From a checkpoint of a small transformer trained on Wikipedia: 32M parameters, 560M tokens.
MLP neurons of a small language model. Each row is named by its layer, matrix (gate and up: input weights) and neuron, and shows model dimensions 384-479. Each number is 200 + 40 x the weight over its row's rms, rounded and kept within 0 to 999. A neuron's up and down rows have the sign that makes its largest values positive.
Before each neuron's rows, "fires in" lists the words (lower case) most often at its 100 highest values on Wikipedia text that the model never trained on.

fires in: "in", "of", "the", "late", "by"
L7.gate544,209,176,211,245,210,237,263,150,228,198,185,213,210,196,222,243,159,186,150,161,159,209,197,185,172,184,312,198,223,255,207,308,206,232,228,180,211,258,232,234,176,196,210,244,273,251,275,175,203,104,257,216,145,189,168,215,162,188,147,173,175,155,189,182,196,167,260,212,251,172,208,226,204,264,178,206,174,242,223,212,180,251,206,218,199,175,232,190,215,216,160,223,164,119,156,196
L7.up544,222,192,125,196,134,215,237,203,252,295,255,159,239,214,165,193,242,153,260,200,250,281,181,215,232,193,204,279,184,204,220,254,131,301,216,211,247,204,156,206,122,143,168,217,199,243,279,222,221,199,163,249,194,199,232,237,184,227,141,231,165,226,178,220,212,204,211,209,210,235,194,168,176,225,274,195,171,268,206,182,152,168,161,246,150,201,243,176,195,207,176,251,160,189,219,209

fires in: "was", "first", "newly", "were"
L8.gate657,208,188,124,252,130,229,161,188,251,208,141,161,149,203,198,236,198,171,203,203,164,216,140,168,236,223,206,227,156,235,220,208,229,179,179,186,176,232,224,168,198,191,193,192,240,204,197,140,197,241,135,202,230,266,254,245,232,198,204,205,193,199,205,200,167,237,159,152,259,207,255,182,193,223,216,115,161,151,249,203,211,215,258,256,224,218,264,260,191,189,127,220,238,197,212,233
L8.up657,222,212,168,256,176,214,179,170,244,227,204,229,225,136,119,153,186,283,163,212,195,234,202,197,222,178,246,232,141,194,227,222,175,172,227,188,175,191,150,245,215,211,136,172,210,112,154,177,222,161,223,156,180,172,172,151,196,136,236,216,232,234,212,127,150,197,161,245,160,172,229,181,151,206,154,166,172,248,225,215,117,115,241,146,182,144,180,124,119,173,226,174,185,238,167,279

fires in: "on", "october", "june", "july"
L7.gate562,176,225,191,149,156,215,214,169,215,66,276,188,190,184,232,230,231,230,186,155,224,277,323,306,289,190,176,126,247,183,180,199,195,139,186,196,168,170,186,225,220,144,186,221,278,238,158,202,172,173,147,186,297,118,255,181,253,134,274,292,202,104,186,269,204,203,180,173,244,184,191,215,211,191,222,194,178,144,200,195,253,213,226,234,172,168,179,176,216,162,207,209,163,146,176,200
L7.up562,213,175,194,226,231,180,238,232,205,195,198,146,215,232,219,208,265,204,216,216,199,210,208,202,194,213,221,233,173,193,151,201,264,100,162,160,205,183,159,214,50,158,198,184,185,213,156,248,221,160,238,151,209,209,240,161,179,144,212,159,243,197,236,279,194,245,226,199,159,213,167,154,138,254,197,195,252,248,222,246,212,254,206,198,248,171,149,220,152,177,231,162,158,191,214,199

fires in: "is", "at", "all", "in", "as"
L7.gate1135,206,199,147,241,205,237,233,212,184,215,190,240,248,244,231,150,255,237,156,243,106,188,180,229,185,173,152,242,163,160,52,269,160,221,202,197,192,251,252,153,190,195,270,208,199,219,196,144,210,140,249,150,207,142,204,169,206,296,171,189,221,178,198,183,167,210,249,212,146,208,169,187,286,161,194,151,172,162,78,224,188,295,215,138,267,162,234,200,139,168,160,175,198,203,144,165
L7.up1135,132,196,189,174,169,180,177,213,204,249,215,193,221,229,194,189,189,258,198,265,182,223,198,132,227,281,205,266,141,184,206,177,263,227,284,175,179,201,178,233,169,188,234,197,231,230,214,133,205,252,224,257,244,182,268,169,216,203,232,183,146,179,158,161,223,253,205,179,196,186,174,228,185,197,173,169,191,250,216,213,265,214,271,171,83,230,190,207,221,214,151,138,177,200,212,253

fires in: "with"
L5.gate433,183,217,225,203,174,214,190,141,204,174,166,223,154,188,121,243,217,254,226,191,207,187,180,205,204,235,168,197,206,183,231,172,199,196,171,173,201,151,184,163,253,280,178,157,345,232,133,202,222,166,226,152,173,334,165,212,192,62,206,209,221,223,180,228,210,228,206,213,221,233,167,162,245,170,219,201,246,180,226,198,222,313,153,152,224,179,254,217,124,171,223,190,224,207,194,291
L5.up433,212,182,166,175,208,188,201,255,187,162,182,172,151,200,170,186,155,184,236,146,214,224,246,162,246,187,193,229,209,172,193,190,156,141,149,237,247,251,203,179,242,198,197,192,240,153,169,197,202,170,184,201,154,166,233,201,218,159,230,225,270,221,205,169,272,256,213,134,202,172,113,146,320,242,293,224,213,223,261,310,230,292,162,135,172,158,176,212,106,189,185,166,247,131,172,260

fires in: "to", "in", "on"
L5.gate669,277,195,235,141,163,224,246,207,232,185,202,242,278,248,182,164,200,212,235,218,178,187,279,192,176,201,165,125,170,126,240,247,191,179,176,229,211,202,130,252,180,110,113,143,233,184,175,238,240,181,228,235,165,236,139,231,232,192,218,187,223,160,202,204,211,177,152,168,233,316,184,186,230,146,192,246,154,234,141,193,205,223,204,208,174,211,272,228,200,155,195,223,178,195,192,132
L5.up669,155,189,254,165,273,129,197,242,196,208,220,126,213,164,195,245,192,251,208,250,159,231,219,210,197,217,105,200,214,217,223,232,236,205,220,231,175,163,183,220,297,164,173,240,226,217,183,234,222,250,156,229,253,187,152,253,150,179,196,184,192,198,212,220,125,225,181,142,235,233,220,228,200,181,266,223,224,120,243,208,182,191,106,212,233,279,212,187,188,183,135,147,204,192,179,201

fires in: "the"
L7.gate1115,120,226,221,146,200,214,201,175,159,171,163,300,188,213,168,134,229,259,178,191,188,221,221,208,131,160,192,163,177,199,200,202,142,105,195,193,169,225,212,154,241,182,255,304,192,135,207,138,185,205,196,171,246,265,211,163,236,182,219,210,184,260,228,254,212,228,145,192,181,201,222,216,168,158,203,178,207,222,164,274,179,290,225,139,152,192,218,178,178,169,105,167,205,261,182,208
L7.up1115,235,186,219,203,220,216,198,196,163,237,185,261,139,189,210,253,204,218,205,192,258,177,175,223,193,166,146,111,220,137,153,247,234,195,193,268,160,222,184,247,208,159,245,160,162,171,167,149,211,192,169,187,182,169,207,244,219,156,209,149,198,164,199,151,238,193,220,171,200,204,170,210,224,156,213,238,153,171,196,177,192,169,229,200,212,197,173,146,181,228,113,190,237,216,236,191

fires in: "his", "s", "her", "unsuccessful", "catholic"
L2.gate425,142,205,151,196,241,165,246,233,208,189,165,200,220,289,189,241,238,212,184,159,219,151,228,174,252,181,271,189,218,203,177,142,170,232,270,167,174,285,229,182,187,210,256,184,182,185,148,230,168,127,204,227,204,193,284,244,219,157,183,186,305,225,226,186,199,209,186,206,233,241,250,169,166,204,215,293,251,202,203,200,171,220,196,158,133,233,151,181,230,177,132,224,144,193,216,248
L2.up425,198,228,199,225,231,222,102,191,129,263,129,220,193,258,149,169,190,139,203,220,273,166,242,199,150,183,202,215,219,179,169,142,179,249,283,232,197,152,165,176,195,216,182,213,222,195,156,212,206,247,185,243,203,179,298,220,246,256,189,256,130,250,141,235,231,241,239,274,134,192,186,166,226,236,224,287,157,179,230,226,210,265,189,135,170,260,175,85,256,209,206,190,174,195,254,151

fires in: "that", "this", "him", "it", "those"
L2.gate663,221,200,192,216,163,154,190,214,149,170,254,200,199,145,250,227,253,154,180,220,197,216,204,170,172,200,248,156,183,122,255,223,198,196,177,253,237,178,209,212,154,198,220,155,254,263,201,244,178,154,252,220,209,134,195,200,212,180,202,220,219,131,186,251,256,217,214,215,240,170,197,123,224,186,146,217,160,189,243,246,193,157,236,228,206,219,273,221,165,215,174,272,245,263,219,94
L2.up663,174,153,190,210,116,226,194,190,127,197,263,173,191,183,169,212,342,129,200,176,205,148,183,202,195,169,161,192,169,147,231,282,225,222,233,209,272,197,149,189,204,188,211,197,304,220,193,158,254,167,220,192,156,181,207,179,206,173,138,267,203,249,191,273,175,203,184,202,217,259,180,180,253,232,270,240,162,167,167,224,163,144,260,250,220,243,158,231,222,195,207,231,161,196,246,78

fires in: "the", "00", "30", "5"
L8.gate745,226,253,234,205,199,211,240,272,159,132,239,169,226,246,210,233,265,170,206,129,152,175,139,217,222,219,180,147,202,250,234,142,138,249,223,205,198,190,237,174,204,136,212,180,148,201,222,217,226,185,211,164,157,136,172,166,208,182,171,267,207,105,206,141,202,199,219,225,179,258,209,160,231,181,154,213,208,245,192,219,259,222,167,180,156,194,186,238,100,271,180,116,159,183,222,246
L8.up745,205,171,216,233,208,211,157,187,216,213,237,175,130,216,184,189,157,215,180,139,174,290,203,208,224,291,197,282,256,135,228,252,225,204,259,212,166,197,207,171,151,210,154,257,154,264,142,175,169,187,202,205,215,99,185,226,175,99,129,208,188,256,145,183,204,252,231,276,169,250,184,67,220,178,244,237,237,259,184,188,294,198,186,222,233,234,163,177,144,185,211,165,159,207,235,160

fires in: "such", "have", "these", "yokohama"
L5.gate1162,148,187,151,187,157,166,139,255,186,199,206,178,228,252,227,122,174,220,124,143,48,229,225,182,203,269,186,265,242,208,232,217,185,207,227,194,121,144,196,153,246,197,111,171,175,216,189,207,147,202,294,186,111,207,161,236,226,255,236,102,210,185,188,228,197,177,150,186,234,219,238,227,126,268,182,223,186,209,226,313,154,209,202,203,224,220,251,159,171,137,215,250,252,242,150,220
L5.up1162,218,145,178,187,233,225,259,217,155,235,227,131,170,170,221,202,219,250,210,240,222,218,128,280,251,109,153,251,154,178,224,190,234,291,215,141,202,161,151,261,236,190,230,150,185,311,226,302,272,217,242,174,115,187,243,276,203,190,146,212,135,211,253,140,226,160,224,194,141,222,236,213,122,262,271,254,234,215,175,279,185,239,215,177,151,182,129,226,150,182,255,165,160,196,110,259

fires in: "of", "the", "for"
L8.gate668,166,217,252,239,210,148,189,107,194,228,162,238,224,307,176,209,182,246,172,177,254,207,259,251,170,222,229,218,176,223,83,215,222,188,192,215,227,168,287,168,213,174,246,163,167,189,203,172,246,201,147,215,240,159,200,227,199,180,209,194,223,224,258,275,140,169,229,291,176,209,214,232,188,197,204,189,193,280,266,190,183,147,200,246,239,186,155,128,161,196,249,169,192,144,196,211
L8.up668,227,259,169,97,244,214,153,212,229,235,235,210,203,126,254,209,277,193,193,272,130,137,247,192,90,179,168,224,257,223,252,278,200,132,208,187,216,283,223,145,249,171,178,196,127,136,201,172,163,192,148,193,173,174,199,197,234,209,189,163,256,122,214,224,212,250,180,149,279,176,195,230,163,243,198,202,213,244,231,229,217,199,104,176,150,165,213,207,188,155,256,129,196,148,234,231

fires in: "s", "him", "them", "kingdom"
L2.gate1213,241,140,209,230,250,252,143,244,152,216,217,256,200,179,219,223,185,197,206,188,259,257,200,196,174,164,243,248,182,226,250,195,161,218,134,174,257,150,243,268,233,251,170,98,163,233,222,175,183,200,192,204,254,207,196,218,165,211,225,185,127,195,238,139,240,191,164,217,180,180,158,279,209,173,224,244,105,186,219,279,236,264,205,171,258,187,211,238,165,235,145,204,198,220,168,195
L2.up1213,225,76,213,189,259,195,184,262,170,260,175,206,190,201,196,270,240,117,202,190,248,150,177,205,149,147,156,113,182,149,152,182,233,216,194,263,265,233,197,194,160,278,198,160,197,136,239,167,179,178,243,198,197,216,210,265,178,133,89,177,218,237,192,267,179,175,206,214,177,194,238,139,244,196,226,213,276,206,179,167,175,155,186,208,160,168,223,178,182,148,167,203,99,223,208,202

fires in: "as", "the"
L8.gate793,238,208,278,166,190,184,146,128,131,205,169,207,156,249,178,201,193,198,184,175,204,188,237,223,218,202,198,171,200,163,181,301,126,141,197,288,178,212,217,175,228,216,257,204,180,151,207,155,222,204,220,180,203,187,210,237,278,204,210,292,229,221,261,201,157,172,248,268,167,271,158,294,185,229,175,282,211,215,225,217,189,187,218,111,199,189,248,189,126,146,182,246,251,188,243,256
L8.up793,212,170,219,133,244,245,200,196,110,187,242,124,212,222,185,173,219,121,251,197,142,210,224,153,208,216,204,241,260,137,261,211,221,184,239,205,186,202,158,194,143,183,213,174,156,168,24,183,264,142,235,145,160,217,178,179,229,141,135,183,202,181,240,225,193,177,220,266,189,292,247,170,201,189,258,163,169,169,226,215,205,214,181,207,146,226,208,159,147,164,153,200,152,109,208,220

fires in: "as", "after", "with", "although", "if", "when"
L5.gate406,250,156,222,246,286,195,197,145,242,281,192,151,172,219,165,213,245,298,233,187,252,224,199,142,256,223,242,198,212,242,187,208,171,214,222,150,167,211,190,198,224,251,199,148,208,118,213,260,153,187,197,300,175,205,241,184,243,227,204,224,171,154,191,238,183,171,192,173,172,132,169,99,167,212,240,170,195,177,243,127,221,235,108,193,106,191,237,188,92,193,221,198,175,169,224,215
L5.up406,200,229,173,184,225,237,183,198,208,292,256,137,165,239,143,196,198,201,217,208,163,190,141,264,260,231,163,204,198,224,199,239,146,181,223,176,156,271,182,224,160,178,211,135,234,182,219,317,187,177,192,217,236,180,305,170,268,240,250,178,204,166,183,227,257,213,184,180,162,169,198,151,176,204,234,190,203,277,195,163,246,159,244,151,136,160,186,269,154,198,223,240,258,221,174,145

fires in: "the", "of", "called", "de", "titled"
L8.gate983,231,131,206,197,169,208,148,194,118,211,167,170,241,119,188,195,167,243,178,281,195,217,204,264,149,232,203,312,246,190,213,191,182,173,151,216,234,177,238,203,183,180,277,169,204,191,183,140,222,81,227,162,261,214,215,242,193,177,218,216,171,128,120,248,207,175,170,224,148,204,128,170,253,166,220,150,240,182,132,185,155,165,185,182,163,168,223,230,232,147,209,214,261,204,233,164
L8.up983,187,274,160,216,144,241,226,136,233,165,176,280,85,200,271,170,263,225,182,183,230,131,239,205,204,140,256,153,178,179,223,217,155,184,143,190,209,207,205,143,200,176,221,198,151,219,134,218,251,147,167,191,229,187,247,228,191,216,214,194,161,214,150,105,254,243,157,225,212,148,229,205,218,143,176,187,202,196,268,191,124,189,100,120,171,164,222,191,164,191,265,159,247,143,212,159

fires in: "there", "it", "you", "i"
L7.gate123,261,215,116,303,268,188,141,228,208,219,270,118,181,157,152,240,175,206,130,239,147,226,233,238,203,175,138,187,231,156,182,132,175,161,247,289,259,253,201,281,215,213,210,181,197,162,219,196,197,197,186,174,197,245,215,181,196,133,239,173,269,178,232,223,194,267,197,212,249,203,162,174,164,196,163,178,145,162,186,178,202,218,202,165,214,174,215,186,187,237,192,245,150,169,105,254
L7.up123,188,187,165,181,190,156,174,192,205,138,153,102,214,291,210,199,220,173,165,316,196,207,112,227,133,203,251,159,147,206,187,211,241,167,188,216,150,198,145,191,193,220,191,181,143,162,170,192,198,148,224,171,162,202,120,229,153,261,163,185,201,179,208,224,182,268,176,206,127,155,271,219,164,135,216,221,171,193,280,217,207,165,246,178,239,149,186,209,178,144,183,256,198,148,123,207

fires in: "was", "is"
L7.gate1073,228,148,184,171,204,282,241,171,217,260,209,185,184,212,212,275,187,251,135,167,236,148,186,251,144,202,121,177,255,151,150,158,255,132,143,226,217,231,208,194,188,225,260,201,195,138,175,217,134,202,218,211,199,156,160,153,124,176,167,216,235,204,173,204,106,246,127,209,149,249,159,195,206,223,174,165,270,211,208,191,281,206,219,192,122,184,212,238,237,202,80,229,145,167,273,214
L7.up1073,149,211,161,187,217,213,205,196,244,213,153,190,188,204,193,168,190,201,210,215,154,176,157,122,213,205,211,301,249,212,111,138,153,187,189,227,204,279,265,181,177,165,190,191,185,179,241,142,175,174,217,204,174,229,208,154,261,165,118,204,132,217,236,205,164,126,168,132,188,191,183,240,75,171,237,203,120,173,237,284,259,141,128,198,242,176,210,166,246,164,202,188,148,198,146,225

fires in: "when", "after", "before", "while", "once"
L7.gate1122,174,124,214,208,212,193,168,174,170,150,221,161,223,228,212,215,197,188,289,250,148,155,209,151,201,120,196,220,208,151,166,154,237,190,157,234,163,202,218,248,248,230,187,134,152,180,180,170,246,197,234,206,191,204,200,207,206,162,187,282,232,226,212,211,226,232,179,174,233,157,227,198,211,194,168,176,199,151,169,125,235,287,145,264,260,136,201,225,154,159,210,212,121,165,166,207
L7.up1122,165,202,215,115,196,194,216,353,160,226,139,177,119,234,154,202,216,211,236,196,156,196,184,193,208,146,181,228,186,233,165,220,180,159,150,193,208,243,199,182,265,153,244,205,269,266,227,154,253,127,175,216,188,122,267,163,228,195,260,211,225,185,225,267,217,203,249,195,165,297,213,191,212,300,167,206,177,214,255,279,217,164,258,200,254,267,205,159,244,200,144,174,206,164,201,238

fires in: "to"
L7.gate1114,232,150,232,213,237,175,147,234,213,234,256,241,220,179,160,126,185,238,188,142,217,288,243,236,177,170,203,285,181,215,172,195,145,181,183,241,181,205,249,176,202,226,272,194,197,222,196,254,165,195,227,232,206,194,184,173,298,41,207,177,257,224,132,192,174,192,228,120,199,294,184,250,171,164,216,176,125,229,216,233,140,189,228,213,203,160,269,221,216,180,144,279,101,135,171,277
L7.up1114,155,179,163,165,181,184,141,260,193,232,276,173,205,223,138,108,174,258,220,213,218,155,233,198,167,165,231,301,163,188,160,159,184,199,152,234,189,149,227,194,173,188,271,196,163,196,205,278,126,231,237,192,210,180,202,176,209,58,178,240,252,233,225,191,139,244,219,198,178,250,191,201,187,221,198,167,147,179,211,148,190,201,295,207,225,228,271,295,222,197,202,276,159,187,210,207

fires in: "his", "s", "her", "two"
L8.gate394,183,212,189,293,278,190,199,231,198,195,190,208,189,217,239,240,215,231,215,119,185,173,208,170,169,183,137,153,218,121,192,227,263,200,235,149,168,192,190,173,212,211,195,188,176,127,179,225,228,171,189,149,255,177,149,218,175,179,148,190,236,171,181,197,203,240,196,270,189,201,194,183,140,290,144,260,211,147,208,197,217,209,153,135,228,204,100,205,206,194,156,176,204,195,217,195
L8.up394,243,255,231,180,193,181,206,226,184,188,176,212,154,228,204,164,158,215,260,251,197,166,165,162,245,152,170,146,288,134,197,231,202,158,214,242,136,180,168,199,207,177,229,195,221,139,109,240,204,143,212,291,132,200,315,264,235,195,170,241,244,171,235,239,300,236,155,179,193,207,208,181,138,219,173,197,237,202,256,233,177,147,172,175,158,195,239,162,181,194,208,112,168,180,246,228

fires in: "get", "was", "is", "got", "went"
L2.gate39,177,193,247,246,195,205,188,215,173,204,159,165,180,240,156,192,203,197,173,227,279,199,164,227,184,163,149,170,185,271,177,167,293,224,123,192,188,223,176,186,183,174,246,209,207,164,222,217,129,233,182,68,151,198,160,191,202,192,161,179,198,203,166,213,237,183,155,217,196,214,198,219,224,192,211,151,209,205,227,252,226,157,177,210,211,237,227,217,204,210,199,166,227,168,234,126
L2.up39,187,197,190,265,208,195,200,186,133,126,226,250,256,228,252,205,213,194,187,165,176,247,186,264,261,249,185,257,187,236,210,142,291,225,180,144,172,182,177,247,205,261,212,227,221,228,206,219,230,236,200,187,162,184,219,228,155,219,151,156,203,110,170,283,216,149,118,187,256,208,199,236,179,182,264,182,181,124,228,258,205,219,209,173,147,193,172,198,158,237,212,171,188,186,176,171

fires in: "was", "is", "under", "became"
L8.gate891,136,227,221,234,220,211,180,239,173,266,218,179,202,227,211,125,225,183,188,216,182,246,242,224,220,204,159,242,185,226,192,194,277,224,194,183,202,231,184,197,143,177,169,154,212,179,242,178,192,248,180,263,146,203,260,168,216,208,197,206,182,233,167,221,244,216,286,172,198,165,176,130,131,196,260,123,293,133,191,234,233,196,183,184,211,236,229,257,192,189,201,208,191,182,266,179
L8.up891,212,181,218,305,202,220,214,297,147,190,247,185,207,199,200,223,163,202,206,254,254,206,172,114,159,209,197,283,134,168,138,153,230,183,155,196,216,190,212,286,203,231,226,279,229,221,116,207,203,216,262,157,161,120,178,126,205,227,173,241,199,147,243,263,130,222,182,170,167,258,214,202,228,215,223,139,277,267,205,227,204,218,164,178,252,211,202,224,157,167,226,254,214,232,212,237

fires in: "was", "in", "on", "later", "now"
L7.gate1175,224,101,152,206,196,206,199,215,186,244,257,140,236,197,173,276,188,139,242,196,92,235,198,217,146,156,245,136,230,198,241,179,281,171,234,178,158,189,179,191,167,211,155,254,268,124,173,169,225,197,142,235,223,184,276,259,139,191,209,239,194,178,139,210,177,245,234,227,176,195,210,212,209,173,218,141,157,211,194,269,127,200,187,291,193,207,173,157,228,199,166,252,238,192,208,214
L7.up1175,262,145,206,191,171,195,220,265,254,236,147,133,236,204,200,277,234,212,154,246,171,145,187,204,164,194,188,232,177,208,236,209,233,260,251,237,162,97,191,161,168,231,163,204,267,146,230,216,176,229,123,210,191,288,191,225,235,190,189,248,166,223,126,213,206,211,208,96,264,209,213,154,191,236,233,173,167,187,169,252,175,208,149,170,117,184,245,165,166,187,149,151,209,149,192,221

fires in: "the", "at", "e", "to"
L5.gate1075,154,252,182,164,179,233,226,104,205,147,184,187,216,240,154,205,200,239,166,191,225,168,188,274,239,195,196,211,179,197,130,188,241,237,229,225,173,197,203,163,237,155,179,217,148,239,162,236,239,212,198,202,249,292,211,221,248,160,107,179,202,227,196,225,190,159,127,250,191,182,222,222,271,138,162,293,175,165,208,199,143,264,225,150,198,257,101,194,175,182,181,180,176,175,185,193
L5.up1075,219,184,182,196,167,155,202,157,197,190,196,145,214,170,264,224,153,155,213,224,180,180,203,192,179,197,143,197,146,174,227,144,229,239,211,165,176,257,220,170,181,241,206,189,196,143,234,218,213,257,182,149,181,217,169,265,180,238,167,197,280,254,182,238,152,230,199,184,203,187,211,186,200,166,186,205,179,175,174,157,275,201,220,199,222,257,182,143,220,110,192,133,201,231,219,146

fires in: "august", "october", "december", "july", "march", "january"
L8.gate969,141,276,179,183,281,179,224,227,224,173,234,189,145,137,151,109,234,232,179,168,191,203,204,261,237,148,151,166,194,169,187,164,215,180,247,195,69,211,204,212,58,208,156,163,169,236,157,249,221,169,189,188,216,144,254,138,130,203,211,197,155,226,226,213,194,227,291,239,125,229,193,170,154,216,197,183,198,221,216,235,201,194,215,229,234,242,229,169,231,166,141,153,228,186,211,168
L8.up969,158,237,240,251,220,157,204,130,245,177,184,134,231,135,217,208,222,249,301,178,293,192,244,191,154,209,228,192,201,146,194,143,194,162,171,233,233,209,156,145,134,161,205,190,281,293,218,214,208,86,240,153,207,207,212,245,307,239,138,237,165,147,264,237,227,125,205,178,168,155,156,199,144,192,147,228,254,222,187,239,201,218,164,141,222,237,214,224,223,252,187,221,191,234,237,171

fires in: "was", "were", "been"
L7.gate615,282,179,163,218,225,180,201,178,164,232,171,240,189,179,309,215,174,200,149,74,234,267,119,276,235,226,211,113,276,185,208,253,236,210,215,147,209,248,233,127,248,254,238,183,315,166,199,96,201,211,149,206,200,223,196,206,248,256,222,257,190,166,143,176,225,216,238,215,269,156,238,269,165,192,206,117,281,139,171,201,237,174,209,221,185,172,227,258,231,179,162,176,198,182,217,200
L7.up615,182,192,247,164,193,198,200,207,206,279,169,161,180,219,214,229,281,210,165,241,150,198,224,186,190,205,94,155,143,171,212,237,117,124,242,91,202,172,173,64,187,175,209,235,223,219,92,208,214,139,165,240,199,263,197,181,172,197,260,135,256,202,166,266,225,161,197,183,199,159,259,220,190,164,223,229,191,168,207,261,178,220,130,177,238,143,198,202,243,206,230,248,211,207,200,266

fires in: "that", "same", "the", "this", "census"
L7.gate1008,147,242,252,210,180,162,225,238,205,230,252,153,200,167,202,113,217,160,126,205,184,229,239,247,176,224,234,150,186,213,238,223,176,251,205,255,189,204,155,210,204,216,174,196,185,201,241,165,190,182,162,182,222,230,229,197,192,257,157,182,80,192,244,206,187,208,211,243,258,214,212,215,258,186,278,213,191,167,209,229,159,229,204,223,284,268,270,249,199,260,275,190,181,207,178,172
L7.up1008,199,254,248,235,214,150,214,153,153,239,216,213,218,173,287,175,259,133,251,214,184,174,199,249,152,165,179,203,220,206,213,180,207,199,198,223,174,128,160,279,144,242,204,211,169,200,264,177,160,175,234,282,211,194,170,202,205,267,204,225,180,206,184,259,174,251,192,160,160,325,324,192,260,234,215,206,211,156,169,198,216,179,172,280,187,227,218,146,219,209,208,234,272,175,204,159

fires in: "in", "at", "by", "after", "bydo"
L5.gate400,188,193,204,206,224,174,246,181,267,205,234,159,194,192,199,238,166,235,244,220,220,211,248,221,157,110,196,158,210,191,208,140,173,169,141,205,287,131,199,146,231,216,243,146,276,193,258,192,255,206,164,244,138,123,234,205,206,255,229,200,216,120,242,165,201,215,197,145,230,231,116,181,257,239,240,141,265,264,139,206,210,278,168,189,251,179,228,198,151,206,182,209,183,170,161,214
L5.up400,257,205,268,134,187,219,254,167,225,228,214,156,204,218,146,196,125,178,235,210,175,200,234,150,205,230,204,230,210,219,220,254,202,205,191,208,260,187,127,137,126,183,165,207,231,178,188,174,287,200,200,242,209,190,243,164,276,228,183,256,232,147,213,204,199,218,221,185,153,156,251,173,219,184,221,172,208,198,207,172,232,251,163,208,192,221,173,213,179,165,93,181,132,246,224,207

fires in: "as", "a", "where", "the"
L7.gate219,133,218,235,202,148,193,170,152,182,275,236,182,237,243,158,175,198,247,245,150,166,127,151,264,167,193,118,226,194,232,200,173,204,226,259,203,101,164,232,273,202,205,183,174,120,199,217,131,230,196,167,160,231,198,190,87,180,186,190,190,172,190,76,221,207,204,201,160,193,216,136,235,146,205,285,240,238,228,189,153,213,145,234,225,270,214,169,225,155,211,138,197,270,218,234,242
L7.up219,222,151,218,153,168,235,248,166,210,133,222,167,191,156,147,253,178,137,229,133,276,247,163,160,191,207,234,194,211,146,182,194,251,230,210,213,219,218,176,236,243,194,288,150,185,197,185,205,233,244,129,204,128,252,180,135,195,188,233,246,186,169,244,155,149,232,163,215,266,256,189,258,138,193,229,167,140,142,224,212,208,211,237,188,203,203,249,205,226,157,163,185,157,206,229,264

fires in: "to", "relocated", "in", "raw"
L2.gate1060,220,120,185,175,266,160,166,133,227,182,161,242,158,232,164,194,131,197,223,235,234,205,150,190,106,221,214,142,125,186,256,162,200,285,186,241,149,161,148,159,144,214,143,218,184,118,130,214,205,168,145,243,237,228,93,110,197,203,174,165,232,246,141,63,217,145,157,255,190,240,160,164,159,172,167,128,221,182,165,172,174,223,222,243,164,184,201,257,161,131,243,181,261,123,265,216
L2.up1060,146,175,204,148,144,208,210,254,79,219,182,210,182,226,192,219,165,250,208,158,228,204,137,232,143,206,198,226,191,218,184,230,148,193,215,263,146,241,151,203,179,185,167,247,211,154,231,217,160,224,133,190,155,217,184,252,177,223,200,135,201,209,84,173,260,216,98,222,215,157,213,205,231,172,244,221,217,182,200,150,214,264,169,144,313,226,219,269,226,288,182,157,214,165,230,247

fires in: "after", "time", "of", "before", "until", "october"
L2.gate572,203,183,200,190,203,155,117,233,243,250,214,243,164,198,198,250,121,209,231,231,146,159,268,183,169,232,96,211,171,186,143,249,218,177,209,159,191,230,141,173,171,197,157,84,199,249,160,247,227,177,184,242,177,195,226,183,226,174,170,266,236,227,161,199,194,153,225,213,206,139,197,146,198,285,239,204,224,251,131,192,176,208,173,297,188,176,221,185,247,196,160,146,139,134,184,115
L2.up572,207,186,229,207,178,224,157,184,251,175,135,165,163,176,173,234,167,230,162,258,199,189,250,190,163,199,229,201,144,196,225,246,130,252,120,234,185,171,199,143,106,186,212,170,299,214,189,176,189,209,263,234,174,155,215,127,157,210,203,277,263,265,179,221,242,147,177,232,162,128,165,211,195,209,259,188,183,223,153,264,177,192,137,261,163,233,204,162,291,182,243,185,136,139,215,165